config.yaml
num_key_value_heads: 6
bias: "all"
tie_word_embeddings: true
init_std_qkv: 0.0149
init_std_o: 0.00372
optimizer: "muon_variant"
beta1: 0.95
decay_shape: "pow"
MLP neurons of a small language model. Each row is named by its layer, matrix (down: output weights) and neuron, and shows model dimensions 0-127. Each number is 128 + 32 x the weight over its row's rms, rounded and kept within 0 to 255. Numbers have three digits each.
A block is one neuron, or neurons of one layer that tend to fire together. Before each block is what it responds to, as a language model described it from the Wikipedia text at the highest values.

Responds to: Pipe separators and line breaks that close cells and rows in Wikipedia markdown tables, such as stats, election results and header rows.
L5.down27:144097075171125145118140185112126123200109082119129137156100138161185100133134106097112111146184115061191123058107155153159088096147121119180116160100076154175079118151113114145105136077136123135129091153167094115123177104091089167117150125154139079115090137123099116150066131146118084106164075137131149103101195153117124081148075103090154171175101083111135131137146162111123169094217
L5.down88:112049148155127164103093094124176155192155147092142158133201103148140087148123149186103106123159101137145137174111150161087153061149147135175199140063071103060181105101207114148108170129096168087159169098189129175137149115123126092182092101126074131134115117141089182087080149118118142157172152121068117146114147130111144109161118157181137151125141120080162141134128074140067163156185
L5.down175:132103166198203115182085150109138087120147070183102086109094115127092114138131139125120084140142150136109131101101157146176062120152194099130115138089118102190157089126068176157101139099078107138140157146163101133155051135180169120121127168106099106126134136151091123148151118122060107131117175122071079126189140155124153078125097152149150112116139159190064114147087113125209169059041
L5.down413:127159130123187105141113132124182162079188116155130134172100102109175098127132067100117105123194121129140183110122102104126132106147116129100136090107131135108082155128143171071137072054146121124131067094095132185154120122134152095183171176122125118130133168134121066152100139139157146083141136110047137120092146150167166108057141151111117137111147102042172166103092112082172123149129
L5.down723:073101132105128111129083165098127107154135057102125109106153162151133161121151147109109119108153163094163166109139092156138101116200102070139123206098132133164084143132136153121092118158087117115193144094173177129081168103128090104177093164056070097105069160141125153195120099104030161131075101123120125110126154079125143116163120143174157137098123177112169220133131127112143130113160
L5.down752:104144088055212079182087122105136118210110161128135131053210132176159105146126147162089085165076118097074114082186158122078085122158119071168100075099156197155153064158163112098110092107154146143212129131118093120185126140166111127143184131136161167144099139171121106151083156134152133105135136159144095101136095106136092153087161090212193159130154082119147116157108168142100137092156
L5.down1075:112126131155123159114143091163164168092086106097102164091177144121136099118099064125060149085146109120081145058118161076140128138169129123085128135117160184121085091115122141123125102129155090127109161153114163165100131069172154175205093100125150067147047068116135158176148094159137118188129090150102089132112170039144138122202080130210145127167085146165111126078108155132118148127119
L5.down1235:101105131157137181176158087128119099175095122118132137103104029114056127113089105104137106192119132118067161175116108142143135183132152203126175118089111137099153171094112109151131120155145101119116136130127172150134084106178136121123115150139120122141088116034118164108117162112086098137135084151100086121125176098111119151141137087144116124095156177115163148110093096111147117133140

Responds to: Closing word-pieces of multi-token surnames or personal names, usually after a title or first name, such as Ingle-field, Shack-leton, Wil-cock.
L2.down56:166140140069083120121109153098190118099145138143140080090135136133106124044139126119075135139132103106090158102119124157130173123103122093155144075155143091165150101099159130159100234222152136098117145135112144116142147111102128144099114142134126116126130145091135120113142218140133100094112084134153146130158158126158169151146137113099144088143147151046140143111128125140124088122145

Responds to: Function words just before named examples or a name, such as as in "such as"/"known as", include, including, like, called, and list-joining and.
L5.down86:146140143109118112086147167165128096183137164050076079109068132139170130153099095069170102104119131074130162123161060168152126148106192132186142123167148093051154122127145176066138069129107101078088116141155179118155139166096146116163161072196169100115141106136129096181108113144149129113109126118178110150075144091213091154149151112186170100117126121092162129108171109179089103115113
L5.down257:130170165150181122139127104144167123100098122110153139070157132092098153091170143141112160162126107125117138167159179198091105081128096130132107098114118122125173107111086094117096108148158153120103121148143096087105155133046165164093107161075089089143107102167173044118153117080111233135155141164154151172196117059105151035173135182165180103096107151094154131131131140126103156158099
L5.down390:082155154141144126175084150153127113159122151167152112125119134094110128122228133136091188100184142154166155115092200083140120119165137177149102140082150168135102125164121187181133082153184153128170135105122104106136136109141124207138150112067034123136101172120138051080060074094107135131147155124179179130104123183153115162134179128158104112147076122124097155149095138128142166124107
L5.down610:144153159080189114139088134093148138089119061149139117147144139088114192159141197187148121110071129160118164127161142118111091109115128123084149127126158128123115135160114127079142170101128123147158150135112123155124118123123162145098176120158155189058127152147103116132152125122110123159179147157118182085127177170079143163125123179130152129092094092157156093209107147085130108167093
L5.down1014:152111124103164119109126127129077137157083103107161124126184120124118130167137110186175123126143166107133095130131120149183128146129103122104121089093141151108157128106113126132112096152172208161134164100103124150146136119106135080145100060136090155153099098094131077056118147097145148085157118147144133105169128168143056164132130115144104195163150102136102115182153119132108095143080
L5.down1084:138140194161146106142079112128089128180098049183101125113082116127108093125159107149193123149141144075123166122157152081175099141154175157126083080111177146164089146113107071094108128117149118123125137152085129128125124138165040147173076079151168118101141153124181085149129140132122158125187162146172173119118099156132120093136125106068130128129154089106166150138088106114153108141081
L5.down1183:063138141174118166144224125120111134119117112116165130107145112180134053147126110127129129100146119110093191156102111102154090197077137149126157098120158080097124080134138156121104141131167155065153050133130229088096045091111090131160146151123143139146157092173134110109150145090150149110160142151110153077119174134152109066083141135172139158114170069095113085104104068088136180154129
L5.down1258:118153100074180093109154141100166074105158124147128130231166170102182162148121176208125067137136106117164094181101206123107147142183111089138130180091143116128130116115100133135072138124088180133112082141114063154112095113050136138148171093130085169128140157149161123113152168124198144168121125132118131089205133171119136143129069157129137155169064112140143118116127137124184155124177

Responds to: Line break right after a Wikipedia section heading like ==Squad== or ==Results==, often before a table, plus colons that introduce lists ("four basic shapes:").
L3.down174:079100113128048121151097198173105114098099129091151119110128166104118131124126109208170137153144112127109101142118078102067142080150158151129148112139089081147118093147137134144166132116112120109204129069099168215151120126072097127173083137086149071154138123119103094124148176104176083072133145110091203072188112130115123135162154095115166200167154111128164179118143120122141084124153
L3.down345:113119138110107066137120117109195171123028126092124146070099102177156180161140133118165116139136139163129104144155105076128099179132151152114153121170127131175146118136184127101122131101157185112107142133164094112095201094098149161154110137176099111101149128098151139150082173127104125175132143134126111125154114142140064143168147099162136157063142151157109129109140176158122122126107
L3.down685:181164164099125133103093135098121172044127143125136124145137098143162147094144121135133072125113063165112120134143098137140035170143127105187177070078136143125127071135131151130129162176170199148087078157104125148099108117154124114119063123126166156135119072122127126141145063061118128147116157179115121096128162131092133091086122073150121145115148122169085138098125125137164103185120
L3.down816:077171130111091157074146180107098170101121130171131140125223206147102116074111116107124155119121102096121108085159098133129089055164106187097144157112123102125137133167107127142117166135039170148141120053162161152154118091110118112125101104125036128155151135137132199115093139116081138113140085143147136141146147168114126128109073178205145115111133086150086170234121142135141115117203
L3.down833:184164099091070089118173077127073107200112076163196165118166173120132108158093136131117194131129130162160113101097148176128119106163079094140156109153182097183113122169165106198184118120066131159097120082119139163133122148174105136120116152102077070106061128082116104143150123105124108097208152172147117158103120145071147112129117128133135128187179144107176103129122150099152091070192
L3.down960:119121179078131154116144179128072121147120087175143119186165123173128133068089170059143128148157122138170141147105107163106084181124128162167141114149174185127174111139131102132153102191154159100140064111141144123117129056136126146108165140101125169169115128181123149132068069080109137133109100152163101175159151099187170107130094149131133120148061085170144158110103108143096140166152
L3.down1096:127089142137151074097155137123127147148134136142137108084110093119160089136127142126111192116153132122147172089160095067193073123172163141140119195119200151080106103117105101099132144128189048090078169153153151113132108135141074126106146139069114137155109133130065144096128119092180144149065079121110151101131103123167126150187173126084113089075143125122113177183103189093119098121124
L3.down1533:160119085134123137079093100067154170136099150120127211102108129142120167121099131176112136160182071090103143113119105119163158122127078148103092173112141147108062150112142147142125151109196131132105158153107192171141143113172129117171116110145159144106137137117126115139157123131082112147078101098125124112166134105109143090099089074111204146095082084171101182121160105147082114126159

Responds to: Word pieces inside a person's surname, often the final piece, right after a first name or initial in lists and tables, e.g. Callin-an, Robertson, Eck-stein.
L5.down319:146107184085090078062165143152096181106150148114076127080117126134122111121180146089112171126143106141103138148084091136118136149166139054139131139138058124129156122163107132172069127148115106134075187080190190090154116147089057118094134154095154121149110083149117185138123195132132150121122110169179131105144109115151148146123156104172131148126106147091185118132116052128084108133169
L5.down715:158149148143143144125114136161146048136103145126088146083120100085150151075180091108125147182118141075138179080126118084153089057131152152157100103168138146140154091107184137144126075129087170115151111165082126207123142093090114094164145093166105120099093125106091102110085184076119183074141135095098120166162136067130137130132158147144153100115137149076113130113119108137161088117105
L5.down837:151136128102168140111124161161103059165150149112116129131132086122148139074170188121140147199094136116079170099123125176188132119131164123097147186121149139046126068108141159122094164108120115097121131108103176198148122091168104128163075197144133159137081159130133169148117188086125150137149097094115144075151135157155116147121145135105153172131151158096127144134092130158116098099142
L5.down839:208139097138137114133115132146149132081149153185172157152086187131107139154040082176149130121148138132114089143100094103152084129142112204130147100110108130132116133125125102141146129117082177154115105133132138156089132064137178199123127145083098108167151151096085181099159125106088121116143194105123104104124214090157108120109117066069131133202148186105096159141109136090178086069136
L5.down857:062137134141109097129172090087167162071107124119163150197139187111134136094101156178137096050138149174126107118153141095133163108091089129167171123120111131193119212094083119077115190094169200124118136144125108135110123119143175147112055102173142119133141041134122129137175096106133096187151113178154129116153111140118130144193114121097084101093111096157157129180133177139152140204108
L5.down953:126129075154118166077074106125133127117124098152106102115144167096089139120097157159084167165114130100127074098096108124138118111164143138134184103078090130100119152190119139128144150153125142087103085101080193136139103082149159147108128180141148065087109094124083154197133163126056174111061100158085168075082119142141132108124065112123152131126136148130103170131143181146081111151142
L5.down1408:173139114133165169134140125050122184105137167146119106089100135158138127087202099120135143108141064154096114113126112090151116096125120185156122149145115148098116109063169101141113091172093152135123107161040169170143149083185125101170128081086037126174084178135084125112120169155123158136058150108095122149196149095115175153123153122153155128116133157095106108099157114093167095117135
L5.down1467:130095165177122157147122086145119167143134168148079098120106110093132096165112086109104114125126132161103141082083083129133168086116137113075142103158153071152193163096095135088140076157126125108123148112112129157136104110083166116085173089092118119110123148161159118162106136195104112091098099068175111185187146164186176112176174185141179156109120130145097094076188099151123103170118

Responds to: Line breaks right after wiki section headings such as ==Cast== or ==History==, plus opening table pipes and early words of the section body (career, follows, assists).
L2.down339:199147065118091175121182078221168114164111112137153100168136110140137113162063087106151152101063113119122106199182119183163126130124123139168152132162119080149197111120141142073134160122108102155130133074159167139148157094146073124097096118120147144123125117121197051078110193120066123143141129121126114090124081132160080141132181180149101212130163176141115171136063107136134161140150

Responds to: Plural noun tokens, mostly the final "s", often after numbers or quantifiers, as in several accidents, nine lanterns, six designs.
L5.down44:102088171138127190154124117077082151098166116123100170149117174114140168139129118150078152166098104142149085171124091120154112179112184134136133117138150077157124145148100126201118166151176038131106140161104150085075100165152115099125131181096114125087103121031135147141155104134122166130118179114176124123160183134090154131161148198100119143095183148157139189165147125142142110123102
L5.down368:104117102148130116152100129193113064168121109155093098083159078096143094125126132105130099151107170135145185114102100150097181135129152119080141148153226154116106083105173165151102101154149127100174086099130138183151112086086113121151118109176135153149128129117137074150142083100175164083181084105132166145140116085142142124079109098215084147121084218117149128112110130127165085153120
L5.down497:134106170106112126179200055153126196180145208132155120171118137118127160094162053192155146104176180130105122137112131064151098097100113168124128115146090198117119126151189137128191133157112100103158166139175135069098133091139082079133090085139134092093100090132120185140107139138139107098113127142095122118116129157117102104193126127181135138152122110069147081096155126115146136158125
L5.down573:117133147188105134115172089069133110142148192106120149152122087122101123098185163046100196169145088100127145069153092138151096042153083118160132128114132136135170106118084152133198151126110078052123159115133152154146129114113127187112096125146112132139106116141105148107136173148043112156083136145093119143107034108205105126163162078139126187157115127115084140124113118101116125156137
L5.down618:081134190156135144083151096101113082165157170144160126093133137087105135117082121044192101147135080146092080112181112148123098117110113175194146097111182136143153173143145203131122132098139139125119124169130145127165119089082142143146094152082151150174124096134100178131107138174038128133031149117072125112094121126125140109173100150131113151123121177166106168098145173106213138151156
L5.down662:057118137115149101138109115059124126080099156130106083153201155153092138085127120137139131147122108137132158167123135114094096119154130109129161124097190093180183104098110174075151108193149092113164117097156146124212112068132116144136141143101161093055128173120133156092170143173085175179127143122125126115184117102079109132143155046106149158160092094091148062115095143118107114157110
L5.down885:118135126148113119164118114082110115168121098115144132152142118132137100094154105112116203148094129106140199148087145121142125094145127171095183164176116142146173103177113109117221089186069088080134123125093164190113134113078157090089117101100132118167139117119168114102083087142120151103107165198084184146109170070094112151155133128130156164156115140120042122141134079125128079104110
L5.down930:145150119129092109131142119090194116152071100129136171115114174150097147084098139165097093133071132119137139111067095169109104193132079151122118134100154116130084146158114099138138160114130155145115123120117100120109149098104119142157104112119081112189102123210159085144103128130074122139155103145072110079141161124081075075185022070123163133152093170178135159171150174182143148168156

Responds to: Final token or word piece that completes a person's full name, often in lists or tables, such as Kane·ko, Erik·son, Hyun Jin Kim.
L3.down234:127120110137122071107114177140078139111110098109114124110162116159153170124182158114108134164131115111087144101098148098088119154144110142090088116149137127097082102089062096029099097133141108111142187101140079069097106139068103099188114106079140153191179062137122104106064145083056180132166075141113125138154133134169131109124171175126159106092156153098110096067082059159144104112132
L3.down579:171081136105135102124098087126108067143119152126127111123086122145150138095194166085063157188123131151098174081144097140107079078103119171094083159161085116093127080125188168147129125130119108127148114133140158121152115071071162140159142147146089103140159219130119118101124139131134087095163159126150136098136162143185147105132108108123158166122162139099118116107143125139182137093104
L3.down598:130173099142179156084094117133103146160162148121109149168138108176132132079207092092148141129094172101120086151085127176093080124163141114156099147112168082112140092145129074105140086160160079086126110136155126138070142072165106082095120102112136132132154137121154130176111089142119105164142129085136120188093143129085075157107186108172113114128155125113103135143087147166126164151124
L3.down898:131156148145134121141123106210082115094140084157120149142173124172136134110170063127120111149081167154103081154178137114167074129139144096133096111159105122100181066149149125128142068141162149119167149096127126199087125089100120112125101107131099177150160140172151171116108140159088154127117117086097121138114089081127103152127089100166139073181140151095071139124145126187092136078097
L3.down1063:129151082095141112146106163097141091179146168094075136155052118074123141155179143135121179136122166139149118149143158107125097109150161116097116146172086138092096075126169133125106080119199138167113159121130123183143104135072095130127159114112102099170157088125141116089147141151163087144143184115098083140118116165113122154128120093171187136097124139132142135100103121124151150091137
L3.down1276:188185191141098151123153151198091126139166089140054095089144186093146129157155153135110129157123108158056141079149128108103083094100176122103138176161115130172155087128179090141179089156111119101134121110145139102133162134129116123164069139105073075196125179085097115100159134171178147138124139128170110151155107113115144112109121121142099170112180091185103144129089116135130127141077
L3.down1428:169195144178161092166149113089088120117128108131090130127162149112114123114126131144102200109078134128113128186105176159181142138098132147179150036123179116105137080054158185122113086139120160107156161111099153172093079078054122131060145105119120138143130144088123122134115159160082193111128171133068068124151141141059154145149076144136109079170104140096131149190114114181095124140126
L3.down1475:187222208058117145134078167144146132096183162149128112156069142128111150151149124152159157088187115138141181091098164139138100093160148108148096151132140148127147144051128140123133114159148121142118132135127177132113128072089168202147155125135136167138146131074028074109152171145139165120128108136109167204125140129184130166170069116152183082084158106145115172107159147124157134166153

Responds to: Plural suffixes such as s, es, ins and whole plural nouns closing a noun phrase, as in floodplains, pressure vessels, flight-sim games, twins.
L2.down32:123132153119128089168083155139135132168095139109098106117084085091060155118099136099125129089121134153095125155154164086089129133066153148099130189115130139109147062129107148072135110172103178128159172119122114188139096103149068074146130145154103115072143121127150160143126081130175142121180080166190101162166119100155140170146136071091102136120135151107098103168149153157149151105064

Responds to: Cells and separators near the end of a row in flattened Wikipedia tables, e.g. a final dash, pipe, or ?, or a score like 2; or New York.
L3.down191:109128111098114113160118137133102118132065139136101170149074137108109142139112162124156182146084170143109128115098109118170116139109110182120171132149120093177114053130110145064107084151164087106052097126079113114136103157149150077132158089117133136123192109103165203148146127111156081122121103112129097140165114145144148134130113159142113151139082142164169114098168156161109101136090
L3.down303:118132137127133115109094124124142126086195108135174127210141110133120096094109133142172149119114133101134102117165072113187162150131107069157120082098074153112119152093106098137150109104211125140121133112153081063089057135180173108118143106126137208141195159145140117055153176204134122128112129072087145130136109157124080124089127112166113137097104067135134159153164119119111139155160
L3.down1055:133176125114120191069084113119126142145134119150132107168181154108122105129145211158157162111179097158130139156065181106098077141100140104096139143154145109101165072135166118120155164139174093169112082124117191172074103158182155127187120148157135168151168155088095149108111152148100107117125214070124179117090125143117109194083137176109118115143152123199155130044122111120135142152090
L3.down1120:065139145052080082100090081158156142141202055115188092132085158094167149131153111131133128135092097126094111151089145182116112184115103155102192081097130112119118158122149127052136133166105173104135162159113141102163111129121153171116137088120085105159133122050187114199128122144125102148119122097117136103116152089072137149154086168135169175189139117154110137156183088111159157103145
L3.down1313:105139129087164066085087156173131168148103120122131157133133177151146164168096135165137091122099172158163118157105134106122092205147111107147092114119188082164149139163173129139144175175153180126138181102117143184130139151106112176090198131130187114130165150130142127166140143153113093104138129116135142147139129125138147131076072161143103094159130177143167100170172164087073120111088
L3.down1391:105109160110131072084063133173129148163139111098126077140117124127114105143129193177160151075119100152113107106174139150143137162122152074169082074130068088143133143163112139172134127109242132113113132140121157103080139069157085113101164162142123086127126117143108114112117141123110157143106126122144129183146101167166089167100138100174081151086094070112154152122112169126172116148165
L3.down1396:138162151158092123101095140196146115189119111103169101173076147122093071121160111158142138132117109101102125103077105120176143201091158108123113135152125119102153175129177162076102129173159127080131115120105157188090173165182108094159089185081110101186150164153142164079129140138116146120139155094161124131117117171135167156108185118104146121169093071160081154134157151141126209114053
L3.down1515:141047095109171066148112147140086129160218070122204149095093141183119169134172122166114160129058121169096136145141093150140101127233143074121125072143130086130116179088114134192121123129089105150141094150108170135076096130091148137161102106070111129045135146095150129116125188132087177141155127151140123131130158118140134162140110051108139146126173143191097105129149139120111115159155

Responds to: The conjunction "and" (sometimes "&") joining the last item of a list or pair, especially after a comma: "other races, and", "violas, cellos, and", "singer, songwriter and".
L2.down515:110130106149115140135113119138190091088197124084137147097141133105117129145162194146134088103126106157141095086154127118127126090146129086168209146113110170145209198137130093176092223147159151107160101206116117160193166105094137147106106119125076133149109096097101129126094134192097134143117098088178126151120142107136131129115127128131196119153095127071131101103132091120135151100127

Responds to: Cell separators in Markdown tables, strongest far into long rows, near the final column or row end: closing pipes, trailing totals, separator-row dashes.
L2.down1151:112171106099155079142117112120088140074144123086114120139041129115132164102152151175129141101146130111111083168123105154109070222085143121175118103113123115117138134176110099150124167134185189083150111119070099114138130119161085117120154071132102219112138130139127150067144111094104134170091154107148130124128072166067087117105100153142117087111130125153138159091190063126086072150096

Responds to: Words that introduce or continue a list of items, mainly "as" after "such", the final "and" in a series, and "including", "but (also)".
L3.down127:120163158156151105182109062154181191127116125091190066124154139078096129138109114171109158129048108181084146097142119089144151146107192066083102113092184100084143140081081150158138152105115107128144101138150113142165124140208116168164165109161157106088084113118123169058215152184079121130110105197155139123138086122124119160142143087143126159073094087152110163157088130086132100148131
L3.down550:074118119142100169143191088064126179183136160102113125070122077156067127116143104110106131059159074162168147086126096089163100126094108149100081162132137161184148110145141139138067133098162105138091192125117140126156131119163101151119073110183137091188133138165056096172121078104099152098131121162173193155118104078125137134157108127158116136118085146103159083159098117136094157111088
L3.down633:146165079113150148196121079118172166155146168125126100163166159146186134065117097120116124093127173091155062145104171145167129114184150133064111143138142208105117194122114112127111110130107099094149035140214093086093167078129137156198109089130075148060121114117131160160067141113132133080116112117107098130094128150113147152146203103105126117109150139107085147125137077165095110136169
L3.down900:133153100138113085136157116080138176127086139150085094152105176143142154151081082093118123148133111144119166104115105097160143215067109193119086180147109042095137132132097140176135117107094139089146136100105093144145128077165156097197169165118151193096136154142123124178118091135127120142161157177192142074131169130114114163128125074110138144137167191158113090153121094128098127145107
L3.down998:132095134178071094193137145090126123114084160119175137096084128159116203097123136204110200168132099152123131175103167086133124182138202174090072098157128108149094109148136178099111096108083119149138108158162134157179107140125092114106154129180095097111121150082127181144129154142146158111163208167104100094093116127139159082065127141126144113137111164119124143139140112109179120145115
L3.down1036:126132101139095123118066140174136113164199196127100123134175113113123097132127109145118184119188116193060138132137122178153087102157137098100133131136150088088112156110146153127172112132087134179129090129104163136127138179130133172084174141148129113124177126176125179144139109094116171165102104141181110143136130075152127137106142095186085173144090118186132088090177127113110145144067
L3.down1240:078100134130181136131154101153129135130133129152119194178109160137125125106121122137146117120092131158134120184062123136142121155076086094136153134134136125171073166141132099148125127163085120185169157079140094102106144167173126110116146116148100103117143117151161162154076055195106122119158158155093203147048126099095059127068154150118131164150159164164157159169126140197109133138114
L3.down1394:190063080101167140120152155105170133112153065112137113123155129201158086134192126107116090127120129142101141091108108113193091081135107152071085149101206066075128143097159119170129116125090114155129163146126082113148133103185157124114110127117144159135111166151110133147166054077108173117111157121128166156040077100114102094129159089088112141100149174149126141102076092201126160138146

Responds to: Plural nouns or a split-off plural -s after quantifiers such as several, two, various, both, e.g. squadrons, matches, parts; also adverbs after was, e.g. also, often.
L3.down6:084164146087151095093128127173120184159133133146119106118087125157102134110116119132077151157109163138092135102101116189132042094119103116080120182119215099156135084124199102168159210190109096133094102174156180143124123142086123142133155088164157102137113132166116098196138137092133124142106113136081155130135080118124134102115123086147127114130141108117161180112112082111155090142132
L3.down47:100106150125166177084205159149126116104100155146119128110092113126161140084121101091076126185133139134140104143189096117121076095137122133068172117133111195114200046123133127114190134192177120104144136142132125131130081150110158128170129143158095089164114173109174125121068114081153162144138123146117146151150086122149069145135088156151120081134127125130131090122171124116120106161056
L3.down275:114183155174091141126110129124125128100091127138122131150179137107099173105141071070128176116114183092133142144147167083093134140132133154141124139115201160085153084158139139112152122172119162119146193090093113179105100178074084129129111096086098115099134105136143127172125155130171118135202116200134093155111099102125140193144133083177110113094153140083083095125200132134165143123113
L3.down925:135126138086102065147140132145178057102052159169198138129097077093136128067158116082097123158191176165137115143124115113073047118167144184120212106114122134121182137096172157105136120138141101144075150112117117123162114122108083128179131121167110118124157075122128104129109114140159117146120141090088098146115104090171144186063153103143131091105078089103111137158218158144077120101130
L3.down1119:093080112058079164154099140108141172110143127109084138055169138103075122127134170168167146072133101127130136157136147065140114125093142147115060119114179125139105131087135171139173167105118129088155154137086122139073091072147154127096114093179161119177139196124116188119119181170137104080150107113105098178147171131081192167096075144151158124171202144118161191117094132151153094156138
L3.down1124:171196121102077142117070117116123162120180175169099123116117111151114186089103062146138125123147135149177087117123140152096091150107136146145095159100153150193137128116168112073128109153187103139079146100150147148195156136080118160093214164091107121119152086113168147127092151170102165129090143101151131115120135159139099127152127161174154174175161097071095162130101108159129150172107
L3.down1238:149142177126156110106107139121160098124155141156133111083150089169124131066130143087186099099157133162082103125162141152079071101189179162079173060079144181093158130121080150151119192109197104086123118133126110071141116081097160150111157086138091109148182144113113107126116142202083137117069129173148103168124127104140087081128155162090105107116140103054117121178162139109115140142133
L3.down1410:109137118131132146178176153163139091115178121143153142136105100093114126130174152054116136109115131088116113140101119193127084082183066121140094159076093185117128129127166128114159155106148099128111108172159117164146039135145076125104119103095177113127126089115111141091134153134107071020132146106132156153088088154181112071130090093184110131147122102102102138181138139127119124163155